config = dict(
    num_hidden_layers=12,
    head_dim=64,
    norm_place='pre',
    parallel_block=False,
    init_std_qkv=0.0319,
    init_out_by_depth=True,
    optimizer='muon_variant',
    lr_head=0.00319,
    warmup_steps=200,
    doc_mask=True,
    train_tokens=228300000,
    dataset='wikipedia_en',
)
MLP neurons of a small language model. Each row is named by its layer, matrix (up: input weights; down: output weights) and neuron, and shows model dimensions 64-191. Each number is 128 + 24 x the weight over its row's rms, rounded and kept within 0 to 255.
Before each neuron's rows, "fires after" lists the tokens most often just before its 100 highest values on Wikipedia text that the model never trained on; "fires before" lists the tokens most often just after its 100 highest values on Wikipedia text that the model never trained on.

fires after: "m", "b", "s", "Y", "o", "A"
fires before: "r", "u", "n", "g", "l", "s"
L8.up610 [107 126 128  78 140 156 158 141 126 136 131 127 112 114 149 125 132 183  84  85 111 128  75 142 121 144 141 143 131 168 107 124 182 109 134 141 113 145  93 183  95 146 114 102 118 146 149 126 131 100 147 119 146 109 149 147 135 149 112 166 131 134  88 156 163  97 121 129 131 106  91 167  96 152 102 135 102 126  96 139 162  92 114 155 126 129 138 133 140  55 130 147 149 132 123 132 103 102 103 151 161  96 117 126 175  93 129 164 139 129 153 172  89 131  95 138 147 163 134 128 108 127 153 158 134 141 151 117]
L8.down610 [111 106 106  93 109 117 123 109 107 140 153 136 120 105 118 138  96 133 111 123 136 133 118 122 109 168 112  90  95 171  91 184 122 158 126 136 127 158 115 161 126  86 105 157 119 135 100 132 132 125 144 113  99 158 107 118 165 126  96 129 124 138 102 137 147 110  94 129 130 163 110 139 134 147 125  92 140 164  76 152 147 165 104 139 164 125 146 154 156 178 107  95 113 115  83  88 153 118 164 122 117 184 132 122 185 124  75 131  92 125 175 135 155 130 131 118 114 121 150 121 117 133 115 124 131  98 103  99]

fires after: "/", "-", "•", "\n"
fires before: "(", "S", "T", "=", "3", "A"
L2.up663 [159 150 110 109 162 110 148 164 111 118  85 162 107 171 167 192 157 154 147  94 123 133 133 119 133 115 155 115 142 166 108 130 131 122 168 185 180  85 114 141 132 173 124  63 136 143 153 131 159 145 145 111 155 128 117 118 178 151 117 142 159 113 127 105 157 142 131  86 122 131 137 125 141 136 159 155 120 108 110 124 109 165 142 109  81 102  84 168 162 116 140 120 103 112 121 138 106 131 153 157 135 140 103 136 129 138  94 107 148 115 100 116 147 125 110  88 157 109 174 116 113 146 133 103 141 139 151  96]
L2.down663 [124 141 111 150 156  94 131 168 131 148  84 157 108 137 119 180 128 154 133 109 136 138 157  93 150 111 133 131 141 111 116 125 133 135 150 164 170 107 130 137 102 171 149  84 142 166 136 107 184 156 172 131 151 128 122 128 144 138 135 126 150 129 125 119 109 130 136 113 100 129 123 126 124 156 153 138 127 157 108  98  87 183 126  95  55 100 106 166 140 100 137 119  89 116 126 101 122 138 171 138 142 164 150 139 153 114 140 147 154 109  87 143 139 122  89 141 143 108 158 127 109 169 107  96 143 132 154 163]

fires after: "\n", ":", "1", " "
fires before: "=", " ", "\"", "\n", "-"
L2.up601 [133  92 105 171 130 125  99 160  96 122  80 129 105 124 141  80  83 150 132 105 146  80  95 130 151 164 127  89 131 150 110 124 112 149 154 128 126  90 123 122 113 127 158 182 121 116 118 100 164 118 133 155 114 192 147 124 121 161 123 145 145 140 147 133 121 160 134 142  94 118 113 118  99 151 116 138 149 119 102 147  90  93 128 140 205 123 110 109 125 122 146 114 136 121 180 129 123  87  95 125  76 114 109 192 153 177 124 115 132  98 116 125 135 134 158 178 133 158 149 125 124 109 138 129 125 151  88 142]
L2.down601 [127  94 143 161 117 131 117 167  90 121 103 122  98 115 158 102 126 136 114  86 156  78 124 127 177 154 137 115 129 132 130 117 107 117 154 110 106  69 110 129 116 155 191 175 131 102 111  77 160 136 171 168 110 198 143 128 129 191 118 138 126 151 129 149 108 155 136 140 122 121 113 142 102 166 138 133 143 136 102 151  88 130 121 153 161 119 119 102 121  92 153  89 125 102 164 108 110  76  93 157  92 107  98 170 157 161 123 121 118  85 104 103 133 155 171 153 145 141 137 136 109 131 128 127 116 150 106 143]

fires after: "2", ".", "0", "3", "9"
fires before: "2", "°", "3", ".", "0", "8"
L2.up20 [ 99 114 153 137 165 135 106 139 151 113 103 121  92 134 107 116 158 147  92 121 116 131 133 138 169 117 100 139 111 155 101 106 129 141 186 159 136 135 104 135 145 130 140 119 127  98 131 161 112 181 120 135  93 162 120 138 139 183 127 146 105 113 132 122 163 118 120 144 111 103 115 127 134 107  98 148 106 184 166 140 131  93 142 105 130 153 104 131 135 156  97 122 135 121 128  98 125 131 122 140 140 136  82 167 130  72 130 146  87 112 121 166 160 108 165 142  93 152 146 157 134 119 116 133  51 106 101  81]
L2.down20 [ 97 126 136 161 135 124 114 182 156 139  88 124 125 130 106 108 171 154  89 105 117 128 107 171 144 136  97 129 120 155 100 102 152 125 165 139 119 126 105 121  88 151 144 136 118 125 121 140 114 145 145 127  94 158 124 152 127 177 121 113 106  92 142 105 109 118  96 155 111 133 132 109 128 116 116 157 103 147 160 165 121 112 154 110 139 108 124 130 118 143 109  84 146 112 149  92 124 137 150 145 116 163 107 149  87 101 123 140  97 138 107 143 139 119 161 153 117 130 144 142 117 152 104 122  45 146 102 127]

fires after: "e", "o", "i", "1", "O"
fires before: "t", "h", "s", " ", "w", "u"
L6.up645 [ 82 177 138 125 113 163 132 140 140 143 129 162 113 139 141 123 109  93 157 136 126 126 136 162 117 130 104 133 125 130  74 121 113 101  80 120 112 104 129 114 180 119 159 121 119 136 148 117 150  91 128 140 167  84 107 121 128  84 101 117 151 150 148  99 105 145 160 103  91 125 150  85 160  90  57 126 108 136 130 117 105 133 128 108 110 126 165  79 138 124 135 134 155 159 181 154 141 119 135 136 129 128 147 151 137 154 156 112 132 105 128 127 159 141 153 206 154  97 102 163 129 120 108 114 106 119 103 118]
L6.down645 [157 127 111 160 137 143 150 146 131 104 154 124 186 152 136 154 151 163 101 140 177  74  87 161 123  89 124 112  89  91 148 131 135 133 102 128 111 134  87 119 119 115 152 126 120 106  98 111 130 119  88 124 142 131 133 115 116  92 111 132  97 134  73 180 152 140 124 125 157  96 100 151 115 164 178 134 111 132 132 182 106 149 147 157 116 151 158 129 146 132 145 108 122  76 138 129  95 109 134 116 126 105 156 144 105  97 159 111 145 134 144 115 152 141 105 115 151 124 128 135 138 138 147 132 151 114  72 134]

fires after: "\n"
fires before: "=", "I", "S", "T", "W", "A"
L2.up164 [152 141  99 154 104 118 126 166 139 119 127 158 120 109 133 158  79 153 122 125 130 105 142 135 171 169  63 144 163  96 141 144 106 157 113 128 146 135 109 122 149 112  90 108 155 130 119 160 102 147 124 128 102 112 134 114  76 122 104 132 139 175 165 141  83 133 150  92 107 100 127 126 142 106 110 154 176 162  98 136 146  79 148 132  94 120 123 117 106 113 142 137 118 158 161  93 132 132 150  60 151 135 150 137 128 128  98 137 124 123 111 129 124 115 153 141 171 152 168 122 117  77 156 112 103 103 126 173]
L2.down164 [ 61  67 126 143 181 110 145 108 100 142 156 150 162 133 126 132 148 108 119 120 163 129 182 160  89 105 159 143  97 153 121 137  80 113 127 131  94 109 112 139 148 157 125 160 133 130  85 108 120 116  97 126 127 165 145 161 149  95 132 121 129 129  90 149 145 158  98 152 123 114 150 118 121 114 131 137 107 143 135 126 134  97 154 119 116 144 146  82 101 154 152  85 147  83 120 135 162 110 102 161 140 138 155 133 116 115 159 129 109 105 130 144 134 124 119 115 107 111 130 117 103 131  65 142 128 132 122  70]

fires after: "\n", "=", "o", ")", "r"
fires before: "\n", "A", "S", "M", "T"
L2.up91 [151 133 112 145 100 117 111 132 102 169 104 171 142 127 113 123  83 104 127 191 128 156 180 126 127 120 108 111 144 116 158 165 115 153  94 165 106 120 121 113 121 144 153 135 105 127  82 129 141 102 104 180 118 193 105 126 109 103 127 121 130 130 110 143  96 160 109 110 143 138 127 117 145 103 130 147 137 105 132 161 173 154 117 128 110  96 113 124  75 143 156 100 149  96 172 142 150 124 139 122  91 116 155 154 127  95 123  86 146 117  81 159 146 153 146 164 120 122 103 124 162 142 118 142 134 125 130 112]
L2.down91 [111 128 145 108 136 122 136 119 164 106 167  84 122 127 129 146 155 143 119  81 132  94  89 142 121 134 155 143 127 173 104 101 146  94 158  94 164 133 119 156 129 130 116 126 126 118 165 138 100 149 150  87 140  80 139 106 134 128 130 143 126 126 187 128 182 108 129 134 133 138 112 161 108 143 138 104 122 149 121 110 114 110 146 115 123 151 133 152 179 121 126 124  95 153  87 111 101 130  96 118 140 159  94 104 110 159 152 150 122 142 201  97 127  93 114  89 131 134 152 153  99  89 150 124 129 114 131 149]

fires after: "\n", "a"
fires before: "=", "I", "T", "e", " ", "A"
L2.up730 [119 136 108 149  96  66 144  97 119 156  99 126 127 124  94 144 104 150 123  88 137 161 106 175 142 141 137  81 148 104 134 148 122 150 150 115 169 146  77 141 133 103 150 133 132 125 117 115 191 148 139 126 126 129 109 100 129 158 124 140 131 162 154 117  79 146 108 125 168 135  87 121 172 113 112 176 113 131 123 128 122 142 192  77 150 136 195 107 133 132 146 125 157 141 136 129 136 160 121  89 116 104 137 121  65 125 141 128 136  96 149 154 110 136 133 154 137 137 135 112 138  80 121 120 134 109 136 135]
L2.down730 [171 136 136 168 114  86 117 118 140 116 128 151 125 120 148 143 143 131 117 133 105 131 115 157 114  93 133 106 132 169 174 134  97 168 118 119 152 159 126 117 109  80 127 104 129 169 105 123 104 122  80 105 144 128 109 104 135 110 140 143 133 115 156 139 163 117 149 102 140 156 151 117 114 118  87 148 102  98 153 177 105  83 126 127 108 141 133 116 104 165 138 130 115 122 148 119 126 153 146 132 162 139 131 157 148 150 130 156 128 168 117 113  87 155 147 142 105 141 152 112 119 128 148 134  91 139 122 137]

fires after: "\n", " "
fires before: "=", "\n", " "
L4.up334 [123  94 141 120 110 129  87 143  98  91 119 134 152 131 114 116 120  98  80 162  96 117 112 100 141 144 172 140 115 162 136 110 158  83 124 148 168 122 127 123 106 185  77 142 160  98 158 160 180 131  98 130 141 123 129 166 104 118  78 122 135 126 109 167  94 158 146 154 122 162 115 110 149 167 127 126 125 154 101 136 153 139 107 126 120 146 118 100 113 104 140 138 123 146 142 118 115  94 119 131 123 146 148 139 141  97 114 143 138 131 111 138  78 114 160 116  98 169 146 113 106 146 147 122 162 150 103 166]
L4.down334 [158 118 106 129 136 135 123 104 118 105 126 144 135 112 111  84 157 107 114 141 111 146  64 149 123 132 160  51 118 120 138 142 118  99 103 155 181 139 130 132 121 109  76 129 142  89 133 193 126 134 126 141 128 143 171 113 107 113 110 127 119 117 143 114  89 110 161 160 122 120  99 137 157 111 120 117  93 135 127 150 167 142 122 118 169 150 115 115 128 130 139 123  82 102 153 143 121 156 109  90 117 163 131 102  97 156 125 105 115 115  78 137  89 123 149 160 141 178 130 134 168 126 139 118 145 147 111 166]

fires after: "\n"
fires before: "=", "I", "A", "S", "T"
L2.up718 [119 126 138 134 122  92 147  91 120 128 155 116  98 137 136 127 123 162 111  86 149 131 131 154 142 163 131 144  95 126 121 121 139 136 165 111 157 110 116 123 153 157 128 123  95 164 150 106 148 141 118 105 145 120 116 126 144 127 124 122 134 152 150 103 130 164 144 100  94 180  96  86 126 119  95 159 119 139 106 119 138 144 145 130 111 113 147 143 162 159 101 158 140 155 147 115 126 187 144  74 167 167 131  95  72 206 139 133 129 146 134 142 108 153 144 112 142 126 159 119  99  72 127 144 179 125 161 150]
L2.down718 [160 118 130 120 168 121 139  93 143 105 161 103 117 146 184 145 120 153 118 103 117 133 119 169  69 110 119 137 104 115 148 155 127 154 133 155 140 123 131 131 111 120 120 121 110 146 124 142 117 182  85 119 116 128  97 137 143 139 121 125 140 154 131 123 116 141 130 130 113 174 133 131 122 127  81 137 126 102 128 121 121  12 137 104 112 146  89 130 150 134 163 152 131 133 135  95 129 148 156  96 159 166 143  99 120 160 116 126 140 138 118  99 123  91 139 155 140 117 119 116  73 132 132 153 141 109 146 142]

fires after: "\n", "=", "s", " ", "n"
fires before: "="
L3.up216 [127 105 131 129 144 128  81 150 141 137 106 150  87 133 107  94 161 115 141 170 134 150 134 117 108 149 110 116 108 161 122 137 101  93  96 135 175 181 116 131 148 157 126 138 141  76 141 119 138 154 137 139 136 153 115 147  82 116 126 159  71 111 104 132 133 121 170 108  96 134 156 134 141 129 142 135 124 173  81 146 151  96 132 147  97 141 140 132 105  95 127 153 114 103 172 142 119 131 102  91 138 130 142 111 124 107 152 112 113 140 132 118 116 123 130 132 118 174 109 106 154 122 128 172 154 169  85 112]
L3.down216 [141  88 116 106 104 121 103 134 117 105 129 162 132 124 104  79 157 124 132 150 140 144  99 109 104 142 156  88  93 169 138 145 117  95 112 123 161 155 123 113 106 152 128 124 104  77 152 143 141 127 135 163 153  99 139  91  95 108 109 140 119 113 112 127 146 102 154 108 112 178 128 155 157  92 129 108 166 128 101 170 186 158  81 111 143 153 148 133 123 124 153 154  91 127 151 160 116 131 110  80 141 138 133 119  96 135 107 113 147 116 103 133  96 145  90 141 133 177 111 148 165 118 145 150 142 147  92 109]

fires after: "\n"
fires before: "="
L3.up496 [123 135 118 115 158 125 136  91 121 135 130 164 106 127 106 119 168 149 123 118 107 151 117 155 102 136 162 133 108 153 168  90 102 134 126  91 137 160 135 128 183 196 126 124 139 149 147 158 118 150 183 151 120  92 114  99 127  92 134 154  76 145 169  79 151 133 118 120  93 151 142 132 128 117 119  85 134 157 101 150 112 127 116 114  66 112 121 124 151  97 117 128 135 115 129 118 120  95 113 118 134 124 127 128 112 122 139 101 134 133 164 131 163 125 152 148 168  91  92 108 139 127 118  88 105 119 111 128]
L3.down496 [134 105  91  66 103 119 110 138 148 101 136 128 117 156 135 115 158 127 120 143 138 157 107 140 147 159 137 145  97 145 149 129 154 113 123 110 139 113 121 117 138 155 109 162  81  94  85 143 141 119 127  68 146 150 106  91  88 136 130 173 131 143 109 139 114 130  69  96 117 135 111 140 149 136 157  91 133 115 154 165 117 138  97 120 119 117 144  84 165 122 142 140  54 127 133 131 141 105 106 146 120 141 131  88  90 124 129 130 124 146 143  85 187 138 123 124 148 126 144 134 158 107 118 154 124 145 149 158]

fires after: " ", "-"
fires before: "|", "="
L6.up458 [158 119 142 142 140  98  74 122  95 102 151 138  68 124 127 109 101  97 136 104 154 151 104 111 172 140 154 131 178 143 129 119 158  94 201 121 146 118 134 129 111 129 107  97  87 134  98 152 126 167 133 175 162  81 116 127  93 117  85 159 117 105 115 109 128 128 111  89 121 172 148 129 163 129 124  98 139 128 121 146 134 156  61 124 138 105 114 168 116 125 131 114  83 120 120 133 123  86 131 139 106 138 110 171 101 107 126 140 116 107 114 108  92 126 145 153 143 172 149 149  94 109 127 156 140 109 106 116]
L6.down458 [165 123 116  78 107  96 163  85 127 105 128 135 107 116 123  92 109 123 143 130 106 123 107 132 147 135 156  80 121 136 112 145 136 151 153 108 165 127 113 129 100 152 102 137 122 134 188 111  87 132 104 127 135  86 128 112  81 144  99 114 129 130 137 122 123  95 146 136 152 158 134 130 151 199 123 128 140 166 126 124 144 163 132 134 148 167 130 159  86 153 159 127 111 149 149 128 132 139 106 136 141 127  91  95 105 131 112 113  91 112 114 134 116 114 130 141 126 171 148 117 144 124 124 137 178 121  90 170]

fires after: "1", "2", " ", "7", "4", "3"
fires before: "|", "J", "A", "(", "M"
L6.up705 [104 166 132 127 111 116 115 147 164  92 143 140 126 172 174 129 109 123 113 124 125 168  90  98 137  94  92 108 157 133 120 127 149  98 141  94  86 112 108 132 138 161 120  94 100 146 104 139 121 149 159  89 141 110 116 118 115 159 136 153 125  84 125  85 136 109 113 129 145 143 118 135 132  89 133 143 123 161 113 144 192  92 159 140 113 134 137 132 102 154 114 151  96  96 127 128 136 121 136 125 172 178  98 133 130 106 120 117 118 162 135 115 116 118 123 135 139 117  93 120 129 179 117 144 108  78 172 150]
L6.down705 [117 134 114 127 140 122 126  76 151 137 116 114 120 174 159 113 115 107 143 117 166 118 117  95 125 104  96 102 122 147 130 129 144 121 139 118 168 103 126 115 141 133 122 139 121 150 157 162  96 119 120 117 113 116 100 142  70 140 143 131 112 106 174  79 120 136  92 149 133 115 125 146 128  92 141 139 126 142 140 136 147 159 167 149 160 158 112 119  73 144 108 103  89 110  81 152 164  67 166 151 112 129 124 121 121 111 154 134 142 180 145 119  82  94 146 144 104 152 121 117 171 147 137 156 145 128 183 121]

fires after: "n", "i"
fires before: "e", "i", "t", "h", "a"
L4.up541 [135 115 144 127 111 101 144 124 149 125 153  99 163  86 152 193 123  88 135  96 114 128 120 164 149 159 152 145 165 108 155 107 106 130 102 151 117  86 141 127  95 124 106 145 121 109 137 136 101 127  84 112 108 119 176 190 127 183 117 137 124 100 106 110 119 135 149 137 104 140 119 129  95 124 161 112 133 142  95 110 130 149 112 125 120 126 112 128 136 133  99 128 123 156 120 127 107 170 128  98 129 136  88 112 115 156  98 123 141 132 121 163 146 107 125 151  92 146 117 137 126 103  99 167 141 134 168 138]
L4.down541 [166 164 111 155 124 135  91 143 166  95 130 138 117 150 122 116 119 111 151  99 122  95 134 172 100 105 112 126 114 128 121 124 147 109 118 125 130 159 152 139 143 145 147 113 129 109  90 140 120 142 148 106 214 114 107  80 126 172 136 111 133 113 114 139 144 143 171 116 154 123 145 164  69 174 137 129 128 100 170 145  99 168  86 143 127 115 116 149 136 129 121  88 117 113 137 183 161 125 145 123 130 142 147 139 138 103 158  97 111 167  95 136 139 124 145 123 144 142 142 117 134 153 133  98  93  81 122 130]

fires after: "\n"
fires before: "=", "-", "I", "T", "A", "C"
L2.up428 [118 111 156 132 157 114  93 116 111 141 143 189 111 124 134 131 158 126 119 142 104  99  76 127 122 111 105 117 150 111 169 159 100  81 157 157 136 179  84 139 111 120  64 149  78 132  96 174 114 147 122 118 116 101 130 108 139 112 159 142 135 122 126 102 100 164 128 122  97 152  91 165 109 108 111 141 114 135 144 147 135 126 116 104 161 139 152 109 136 146 131 135 163 105 120 131  99 135  99  97 140 158 118 149 107 132 135 111 139 123 107 101 145 122 147 142 122 124  83 130 119  96 147 130 151 184 111 127]
L2.down428 [154 131 107 119 123 121  84 101 157 110 124 141 145 119 147 110 155  80 112 160 134 124 106 129 102 126 132 126 147 141 168 143 104 107 119 143 131 166 157 114 148 121 112 124  72 117 132 193  96 140 109 107  99  89 120 140 132 108 150 129 174 142 146  84 148 106 132 154 121 126 101 176 109 157 139 113 115 114 128 147 132  30 112 110 165 149  73 139 124 155 105 143 137 121  90 162 113 133 100 120 142 162 137 122 142 145 138 113 139 116 127 106 138  96 119 121  98 127  72 106 146 106 159 148 203 131 146 131]

fires after: "t", "d", "n", "i", "o"
fires before: "h", "b", "s", "r", "n", "a"
L8.up633 [ 94 115 127 152 111 153 103 151 134 128 129 111  86 125 142 126 152 112 110 115  80 165 123 120 131 169 139 159  97 111 138 137  95  99 153 177 145 118 155  99 136 132 150 136 108 103 100 100 164  94 153 166 130 109 107 125 152 110 144 131 115 141 155 156 134 119 125 111 145  97 136 123 101 122 167 126 152 107 146 207 144 128 127 100 126 188  97 171 125 122 137 171 131 178 118 117 134 152 120 129 121 142 103 118 112 132 182 115 137  91 114 120 147 145 133 136 174 132 137 115 150 122  71 158 138 137 166 111]
L8.down633 [112 125 123 120 137 175 143 133 140  89 143 145 152 157 122 113 117 138 110 113 133 134 141 123 170 127 168 171  49 106 151 123 185 102 138 128 129 107  97 126 133  93 147  89 134 133  90 122 139  93 137 138 119 141 145 138  99 137 141 149 133 149 124 123 142 130  84 155 114 141 101  91 147  72 146 122 122 130 112 162 141 119 142 155 130 141 127  97 125 135 120 108 130 174 134 146 114 138 154 105 103 121 118 125 112 133 150  99 111 152 138 112 151 166 162 124 137 128 120 122 157 177 103  85 141 170 100 107]

fires after: "n", "o", "f", "g"
fires before: "t", "2", "1", "J", "s"
L8.up668 [111 132 109 159 150 130 102  80 149 104 106 139 100 130 156 173 180 102 153 134  75  92 141 126 114 105 123 134 147 195 115  95 136 135 110 102 112 122 137 201 123 147 159  97 109 148 121 103 102  86 133 131 105 125 128 148 104 133 175 127 107 160 130 122 126 124 132 166 142 127 125 175 135 114 111 120 147 126 142 153 148 142 126 129 118 106  94 111 157 129 124 102 140  74 131 165 118  79 113 135 104 102 132 111 168 155 137  97 131 115 111  95 140 135  73 110 111 160 122 114 162 151 129 149 102 126 126 139]
L8.down668 [ 98 101 142 139 170 152 111 102 145 174 152 119 131  98  86 117 123 132 149 148 154  84 134 131 143 142 157 103 152 162 107 128 151  93 132 164 124 125 178 131 117 143 117  87 123 110 125 144 113 134 105 137 101 122 145 129 130 129 107 174 121 107 119 131 104 107  86 106 130 136 136 104 116  89 149 148 136 138  90  76  98  91 116 125 150 170 111  93 117 106 115  93 127 133 154 124 102 125  99 100 111 123 137 115 135 140  92 124 107 123 135 109 176  94  99 158  95 125 124 147 135  61 118 152 153 119  94 180]

fires after: "=", "s", "y", "g", "o", "r"
fires before: "="
L8.up325 [148 102 157 159 115 116 102  97 129  86 148 148 114 131  98 142  96 139 172 140 167 132 151 105 101 131 121 109 115 133  95 112 162 137 156 133 110 138 143 101 153 172 145 152 116 129 137 132 148 135 104 132  93 132 137  68 113 133 124 126  93 109  69 137 119 129 128 128 127 124  92 158 123  97 135 109 132 129 143 164 153  99 189 135 100  98 152 116 154 122 119 102 108 131 176 202 152 105 111  94 149 128 142 141 165 121 115 144 140 152 136 127 109 118 154 154 101 103  92 112  92 113 107 152 115 105  99 131]
L8.down325 [114 116 100 145 114 145 165 105 108 140  70 179 144 131 123 154 114 165 190 158 109 129 112 136 131 145 142 122 127  71 112 125 134 108 154 179 131 132 139  85 107 151 138 117  89 106 145 126 119 109 117 119 129 160 120  93  88 119 103 117  91 159  94 109 137 113  78 125 149 132  86 132 152 129 135 155 156 131 109 121 114 138 138 141  95 127  92 113 174 148  90 130 150 157 116 137 145 142 153  75 140 122 124 119 134  68 167 150 133 152 121 109 136 151 118 137 150 119 145  93 113 120 123 102  84 110 107 151]

fires after: "a", "i", "o"
fires before: "e", "h", "i", "o", "k"
L8.up723 [ 82 163 116 140 120 133 157 126  77 132 164 104  97 146 113 114 158 123 131 154 136 128 138 157 105 138 124 133 139 154  95 106  94 151 122 116 128 117 134 156 116 147 134 120 138 111  37 183 125 130 120 105 129 136 101 152 116 171 146 111 147 112  81 180 134 135 118 124 141 168  80 125 103 134 154 112 153 123  92 132 163 147 138 137 128 121 115 120 106 132 139 117 136 173 151 122 165  82 126 129 121 153 123 153 131 130 118  70 168 118 125 124 100 121 165 125 183 174 128 121 111 116 135 142 141 115 151 119]
L8.down723 [143 112  85 107 127 125 163 129 149  72 137 154 135 143 127 120 157 138  94 128  94 141  70 196  84 145 108 117 103 161 134 130 128 115 117 151 123 128 137 123 117 109  79 124 162 109 158 161 127 101 113 127 123 123  83 120 162  97 142 142 132 139 140 124 106 115 164 152 145 192 164 117 139 141 111 135 127 127 177 132  99 131 141 129 131 104 119 109 106 131 121 107 153 141 106 150 107 193 195 163 109 115 158 117  92  90 131  80 136 159 155 102 146 120 130 125 165  97 118 100 113 118 117 108 107 134 124 126]

fires after: "\n"
fires before: "=", "-", "S", "C", "P", "|"
L2.up230 [120 124 132 119 120 103 108 127  97 154 150 167 139 126 120 123 117 114  88 130  96 205 122 121 138 144 161  95 102 130 149 140 161  92 178 135  84 151 141  96 117 122 109  85 120 134 135 126 130 135 122 136 142 145 121 141 119 119 179 149 118 112 113 137 169 105 121 124  81 153 165 170 137 143 189 108 140 145 119 101 148  88 122  98 142 148 134 115 141 118 138 144 131 139 129 126 122 106 101 138 119 142 154 130 155 139 144 111  76 153 159 100 165 105 143 136 116 127 123 126 157 123 125 137 147 139 142 114]
L2.down230 [132 133 133 166 142 108 120 115 123 121 135 110 116 144 176 115 124 108 113 163 147 141  93 112 108 125 114 104  96 108 152 107 174  98 147 120 134 154 114 156 114 162  84 101 100 166 135 184 101 164 131 105 112 109 111 134 130 102 143 147 130 176 122 100 162 112  84 132 132 118 113 127 141 102 113 120 160 144 132 137 161  43 106  93 153 110 123 134  93 113 114 125 126 124 120 146 125  93 112 150  86 150 130  99 134 146 121 144 146 127 152  92 104  88 129 126 134 121 106 138 156 117 103 149 134 109 129 127]

fires after: ",", "0", "e", "a", "2", "5"
fires before: "0", "r", "′", "8", "7"
L3.up717 [ 87 168 137 114 105 152 165 133 156 133 153  73  86  95 157 151 110 142 108  69  98 110  75 148 147 149  98 124 118  90 171 139 134 148 105 108 137 123 100 150 155 122 160 126 129 128 135 139 154 131 139 112 111  96 141 137 135 106 108 105 122 166 126 115 127 138 188 132 109 110 125 116 149  94 113 147 131 171 131 168 122 158 165 152 132 116 156 139 125 124 125 148 175 119 182 101  90  94 111 169 106 138 129 138 138 154 150 141 140 165 102  76 166 112 143 152  87 161 122 120 141 115 133 137 105 112  92 145]
L3.down717 [ 96 143 121 167 117 173 174 111 115 174 170 121 141 100 118 108 102 118 129 133 164 131  96 119 130 165 119 115 137 160 112 124 131 138 148 110 121 138 106 183  92  92 139 125 119 160  90 136 164 145 118 137 146 169 141 129  90 123  97 120 132 120 107 152 129 146 125 106 109 119 119 113 120 114 145 146 160 123 195 149 112 126 135 103 118 135 113 176 163 137 152 124 156 141 163 112 133 153 159 173 139 158 140  99 172 140 131 141 139 136 122  94 178 100 119 126  91 147 151 122  94  96 106 126 101 140  80 113]

fires after: "i", "s"
fires before: "g", "a", "e", " ", "n"
L6.up717 [117 109 182 111 158 161 133 170 147 179 131 157 117 148 167 145  91 134 156  96 103 112 124 102 136 145 139  89 133 143 140 145 145 119 110 118 147 109 137 119 155 165 142 103 131 108 139  97 145 117 138 102 115 150 112 144 101 152 145 122  65 112 154 153 159 138 134 136 138 139 150 127 151 144 112 112 117 120  86 146 132 104 102 166  77 106  97 130 164 150 100 147 135 167 125 115 134 139 140 114  95 125 100 147 130 130 149 152 157  92 153 140 125 131 101 155 155 102 130 151 137 130 119 118 143 135 173 124]
L6.down717 [111 107  98  95  86 109 108 110 161 164 110  84 161 123 150 120 141 161 175 130  92 111 170  70 140 119  90 124 175 138 109 113 148 176  97 146 128 120 146 105 134 121 204 114 131 145 137 143 122 121 113 109 109 102 126 137 147 103  97 124 157 112 123 171 139 116 139 129 114 126 132 121 150 123 136 130 120 109 115 130 160 133  82 135 110  99 107 129 148 155 130 117 119 155 129 172 156 122  95 157 130  98 147 126 100 135 178 122 100 141 117 123 144 138 113 132 110 121 158 121 129 133 123 135 141 106 123 147]